MLP neurons of a small language model. Each row is named by its layer, matrix (gate and up: input weights) and neuron, and shows model dimensions 16-143. Each number is 500 + 50 x the weight over its row's rms, rounded and kept within 0 to 999. Numbers have three digits each. A neuron's up and down rows have the sign that makes its largest values positive.
After each neuron's rows, "fires on" lists the tokens most often at its 100 highest values on Wikipedia text that the model never trained on.

L2.gate282:527518556534450544651446530538403438404497592501440536496469506436521536494401528447511511498465487609530515545517550621365474607457531474533495591513594504530461472549561526566478564581486544483477541563505481479498551559585562503570435452520474550552561523468555571495563579474457470446482503474560468413517500476562467520469413474465598507449489528528501498526573468516449546441469
L2.up282:484465511576526522516433509460465425515438556499523481490532589556497534503484603385494442524548536487523474520458533523566549456565528435537412522487434516577485551514476540539473581473539530557428501438487488450474545624528542545475521435465559401538527558452403477458574508540475519532478465452473445484479539418505487447570474458521573444561491487514527500462642409485512559571471
fires on: "m", "]", "ction", "ant", "d", "ion"

L2.gate185:427482431517504479558565366527523444527605509604464547508559601541537488528573456426511512531453424439508567514510490536437517495462466574548545562478577543452449536470495489459487528473485509541550486622556504355530515435466537449502397518486526460457492524537505462482456492484517550559448523479476490587470502522495464520479508526577496507458489495469487508469511420410525530538428
L2.up185:476453534449552484568490577568538496573443493469596505554521521450486506434552524485505516455416474463575452485551523478473472478522479478512571534523521551447400505503533515445401452596491502502576486519568598438411470366532512456563447584500518492497542409508573555494465452415549488502523520515492435455435475497392432456549536504335467523499556483545533465544527540407442493566519
fires on: "lo", "no", "on", "ist", "e", "om"

L2.gate332:560557467500505529441499522509545481442524474527474450434544532400529571536506525573490508531417465528495407489534420510493467414464538443504529467441493471441585569586435497517536531586456516513480538451440490450498525545523512454467590457472399408525425471516575490462439528418485511507511453531434504477450526519583510448404544394539341468553481531508533471418605475552521530565533
L2.up332:591573496477512489578513473460561549456597511522547515406477483542496438540519524445527475496425492475492509495484494516446515442577553454575476559533646426572488475567473532541580460470500576494581477474525510475532516407514443499522509538491388515587432513569477468611502453578518504549506528573623488461467469495469456479507486506447469561501538586364545497450548557533503487560489
fires on: "an", "re", "s", "ney", "nd", "am"

L5.gate275:524431549477536508571469522458494499516508525500467474442482473500487465414533568524495547543511448479529447550508480494469471499567529467580534516463537477399554534407477464501459563492527506533419422547552592546498583385424468445581546507439466396575604448502509416621534494485469521452490549443622427548397533469467523559454457524452601512500483453521525499494417466607478466478569
L5.up275:490521537511529414464493595521481466448472549541521483543503555443494561470505564482529455489524562485554451430481478582508508594452561519568549551442588486470488559442441493536499526510472594590523502581470532410579530485429575465515470540418479499522482552420434471474564513476479529579586550556483526503542536550441438510464547426535533385427463534516475509506424439490487523610484
fires on: ",", "ly", "ft", "east"

L6.gate85:502495558431493538550506501483479343436471485504475354436517452512492562570404441496491484486497523489462555547446411476541470503522573490476519510498467574598462554472555463515539482524548464460532486420505535426441490469448426483454462455462448470552528475490459472493531524473461515549482586500423469629479507523467529410526568528510476380516544384484532491489610507508493473473518
L6.up85:485455444491518480383515485497480468430530442593601489505473408511465446377556426447568513433569554544507481523570505499520439480500508526449532399459484459487516529494562395566570455390511440519533502515457490419540589496462481504554573476539455421490422492534535546460512518489488346564360513502455473492458496554471461457484520454529569557544488461497578496472550440477474457525564
fires on: "le", "y", "ge", "e", "ter", "am"

L9.gate391:516524453519502473499534514561431507483594569465515565481522496556402500559510464496457489449561598479478545529488499477520567497500589563456475583513490465514507465564528624489545522550454594427540419537451453548547496493477412441539558476547376490626491445480511484540531456552429576494587499461523562493471538446456539544519472577609431555441442494571529531477560528502502485510432
L9.up391:480555518520554604537462434491528500599466473485476543476468502540534515395524507455539515454551567470466545638411499523492496472516425431537544473523456545550473507534489466577483523512460567480571532536505420518466515363565591535447530493544491492623535430560492446534439459464456561502416401526486500496484485511564448580508541435518545531516522571504537550508547497481467553558565
fires on: " T", " st", "gre", "t", "at", " tr"

L2.gate66:608489419458574499462505444496484466517513509548465454500427510511550485523493494575459520423387490505489482592449419404563547468483439478505476587533504552548437511405362492521484412438427565451531543457503532512599487533482407526622487574511478465515540536528503486503475487466487482575594511471525490518438476438400488487466571548440529560504467376516556505535551504577465537604465
L2.up66:535510563504530526500527528431558605445526498433412489487414512379487502510524445557474490502507440449522528519447461582461491544554522414382495574517536445606473530504477512487489462469587533501485478469473498472506508529481570499502497509391500442536466492505573508494446562542539491532481538454615595502436486407449503558577515472567530481542523489540518561470461517458484414512520
fires on: "ci", "emb", "und", "na", "pi"

L2.gate125:523427479615473605581486554457525486503474551442494505498439481442530533549384528436534568523499510530488534459500507530515532519460523378429568562475550553494470543631523542527381389462450501471508508523514582560513536566421502512536492455447453471423477563644496484513574450470463554468506511440551538454485445479506454525435446505492433538397539564505463476442543494562493556496438
L2.up125:486505512451531535522560622469483467453550464540496486494491510496531601555470545500523513477556531518519614438558472514504472560496487522479500518489480539472615541549470484488537491632548518419627465456429404544493556487466493387548499532474494567491504427470439502571506529432461500455580508551460534458583457440573555523574511558488518475552451526500580421620571470478578528536561
fires on: "o", "to", "a", "i", "mo"

L6.gate181:533451503441546559435503511379429488562476507555521475456511548566431515476434491423370494505495519482533608384541556507502386449524462535495486456444491439497529571526466540512540458486417531482433520507420533365475530560555583543540483481549493526550496495513554443465548569487439506530444483492460524607442586542464479467535492427642603439481457483510433555544497513651447536472487
L6.up181:452352513484483588561479527480486430503486478510523502510604516528513449428581501421511575553469510399503546403541570556537435442457455477500452420556510487466539476518525562555516477467381435503452486464538507430528506463569560495468481496518458551438533608502530473472434573460492520499539569534457529470555604515495399499489513516498456421540459491518477508528500472554465530553481
fires on: "ed", " Roman", " young", "by", "y"

L6.gate12:509606504473463498519413502433643468497351585488511521525554545456645484514496484486527407552479485488441611472532468450507451474523416571567424465532538475514412485488549519411474417490553485532510429501469535486403437482420463547482474446498500508465530420544520531481563418474533547473463461456480537557508508479528539492560501536487492473524515491440567533531533491478510598531450
L6.up12:499503411450525494481430488547430424456506485511531479498539474543458530382500520537611514423399463437480578524556496514452442481505489518536484479486403477578536500516476479510468515436417561478448463491459528533448484447529555437564432539537499511493498448523601575507464505530472446473376450494456398488481511460650526405498521549477410564604487485486451539556499408581464554474498
fires on: "ar", "am", "ub", "to", "le"

L3.gate280:459509549499577521453553509544500595526602519525403462506503537501541561462466558508473475507537559459493595436514472518576547469511470564461500539486550508511544520571553531410561452552491575445566464568479502519493547453568530468524464569445502473506454510527487458468458509557524542519359552446579547494479446415454491512570408476553495515478483469624418456579451464548543484575479
L3.up280:489452613496632449373437566457489542453498482500523458466494474455487536493477451483563485491531502491411479534557538542486517442481426544516584562467451491569381402605526479521522413517545477518547430513361373536458548511463427544553460546574474478491508486443544510450493483362452558539513519457523440583403519512515478561490580518442519441438532427531412504418544470468564526491509
fires on: "n", "d", "ed", "s", "at", "ach"

L2.gate433:519500484524516399526477569480510517459474445408410480472499411560546561516547520444475568465536532422499463483467495456423526482606587506577452602461437508587485426433487496417531545433521531519494482537519501477494493486548456497584461538573551446461531552554483419475488397531469491590396540476494541629595463475504507508454575565413443492518539542394407442522435419509522486447458
L2.up433:476374470503552412496449462424436480409448535470413581503511540504496497475516426526466479481475458567510490509463517436496528479525502458530502502522515412662473498470493499458450479486494449543500427446484509455545496509529437484525455581576622519440429475489514480462491484527483372472528498530498459556519506575519508526558545500467493417471579574455541448530471377459516463478525
fires on: " so", "t", "th", "ure", "ing", "op"

L2.gate363:493563453499480565497448477485421523518505443450524487478491442426574521500458528479478536512528518421444520485453527554545544515469345546472561519575534532434562568529478541597483482489423571481456487484467582441556423642432492517569496532446539531497577538509483522564543465478496552553454465486489439478518501502391442457491548468467426562399484468459573518556516499551619521524536
L2.up363:500523479515531527467521658412514506482522447519522442587570474465528510459557479518528496531413481467476542412423531513503570508531454375475492492457596511517518515466550414545561472430509566508500418498532500454463507478520521433568476532536487469522514506568538595534520473501523594556574484535408455552503501465410506497554486564447456533477481497453510546510476614460429516504561
fires on: "a", "la", "o", "l", "us", "e"

L5.gate271:519576549501476533461546489487576479488486521572558437531509532490489542474543501467476499553479489551584434521546505453429390532482550485501478434545531406492503561483525480476520479444493567464551554622415444497485499467430553546571499433526534411580565539537522445581503511392403642506394473478454447584557478562498532475522459436516509370595534498580439537472477501541402526478483
L5.up271:477383521551460463536473448547477439576533526528509592445460500532418605536411477505491469549568486458591570502562496553486501487441497488430413489537517407496403504490581497605567519517537498510468605424511506410487437547442499514496591564545660522548509569445472476458539486520515526461485500545444501435454510559523527509434492493529560489528483466577613404473551488578478490535563
fires on: "gre", "y", "ed", "ent", " law"

L6.gate404:525458477479449437437509546545410560513522531546454524501382510446507568476547551504504471479507477492527427444464509465440592401521497497506547496569493493534433443412545471494452468573562477470417484585454556491522460499466506461488467538473506491514464579467450544575517440534516504509501496516560477614457507429547524598398461594548513562540489468497533411463511491562527521562527
L6.up404:517590559486514455488510540512511565498472524488571510571487503494556439523447506557454425465538490615469486503483406421469452529474529420487406522527483403482438424486472440477445533540464573544528576557569502486504483491499463499615487520560513498538492421450574506562457509477496491568531563398614465572514457510525438613377462546475534453511476551461477453565437487470539534446526
fires on: "ir", "re", "ri", "iv", "ly", " and"

L2.gate421:505428405537529423501526414538490388520510569518483520387471446502435578458474508507532533518419445541471528511397485485484429496584430482540466611489447593467491576550517505509542523411490576464518442516460432468447489506530556534558504530507440467447433466490486518558411543454486526427433461518463446385448596474547467446368406447525433494551523479494545417487554457568480470610513
L2.up421:480572449594543462501522556531515569532491574559557446465482547536535451486465512477572512471440502498575427472538449519460445541504486425481502499453580576447530453535520497428561523422445512520585450555468568493507419483532503567483409535486460557522450565561492465533508510513583537424540402518530535512450589537492466440520536507514403454509541412428579456459488497516481576491549
fires on: "re", ".", "ce", "an", "ir", "gg"

L6.gate360:502549554505529469568517520541492496476503484459552538507584459490566532537464471559459542534508460544503537551548520474477523520529446386426511467487474528535491506450433566506525474498462476447426518583433529508472527522436445555574527510502451500527537587459565531566395546548513543343439567391544541443471459564534505479457574396403470508501547526495462453436462404434481468479441
L6.up360:486543481414649539550534547449549484446465547526539506474345522522385550463450572513531528558497569420505531546509554498522565478545471477523551499496579519504535569473490513487525515434466504512540558560482498438542545534459524511528461545481451490446543484441511517508415509473471525481423509515455501455539469500390547412512498410429526479446489501521438509601534470465497440564507
fires on: ",", " only", "y", "ly", "),"

L9.gate397:415497523627479560541550504490529472470519527518439430467512456507487472485596502543525513389521587461618473504497424579412463536536461498506503480483544469517667495403494503502472522586456439508415578418388501538464456511490401496527518427518476416502467423549576469516556438457486529490526565509497538475550448432495470529504457514604397612454468461528516458410495506454548497434395
L9.up397:487486481560516525588438563513455521516498357505482553518472489537486499531494546391525539462485537502516516525558451478448482418495455506426501523534472514594543447549457487535464467545429562511444467409503519511515496428458509445470538533503431523529447478475512456572564491475555512569557370493562581430479549532467427470478515448557465515469490517417476531513448524508543457514595
fires on: "te", "re", "s", "per", "le", "se"

L3.gate290:499446519455474452445484510454437569448493559503389455518427500491508594486552490501535473547534544403506471469543539463520374441429421516530506618521571469528554452512618541528485568461435468511514460442456475496436564474521565518464480582500531525560503468599582523512419574512432544512390550566523474491514442563526514484428484486417505505515483483519519502587416537492465502491524
L3.up290:461542509516496496393456527503503502638493454507499482445525447547604610553499399521548429519493328505510473591431520563569505478545429469556480493455546563575451518481595506490421530493507503500459509578479447486480539456320415480507584404444493475437541460571515436492472485507514486451480521474512390491506498500535584520518528564481490458495542507527545490527468475436561509566465
fires on: "'", "\"", "ed"

L6.gate496:489367506485584531477417522423486404446421500508409578532461553549424615447538488438561490537485484517530524487580434600545499530435406518456469596486527538643454393568532550456492524566540497494519513483554448560509475537549403483504546536440562501497493458597571556531469546420458548448437424489461555477496385534524502479411494595533462501555500441547513526505508580407445518417530
L6.up496:569468500480419416494496546533526605544429416497352510443503487487518547518536495533533423459512504435558497490509516473523562580449511511534425517392524603539500413548532560549520515499471482423563545504494465484457529496527474537570483466490430418491597371532484482473487484468473536551501542484520617521383520512497526585405476526413450493500425475494449581454618516429498547539562
fires on: "'", "p", " and", "g", "al"

L3.gate331:485562498524527496494466505460516456473453542429369541543423609506509530497543568456498505533486581493473585492513488545496471393463534500502559460550501497562492504636513606378563528477511493476529503487481493552549573409476531522493520409555468475552462470471488527428397583507492497492419477538549513600531415527513524544433501406443497531480395494411478532530436495389399414536499
L3.up331:600393504461541538538454462457588520582484531538500555490459465472420533526519430482422433543471498469568572427525436479514462445521545595492567525480515521529557586560496489549631502535463567527549471467520493538497430526482590506455455482513418552533452396556471535471525353614514435599562483529461470591496526519545496497503588458528495554509541509481418442501498453549616563467541
fires on: "at", "S", "ub", "av", "s", "F"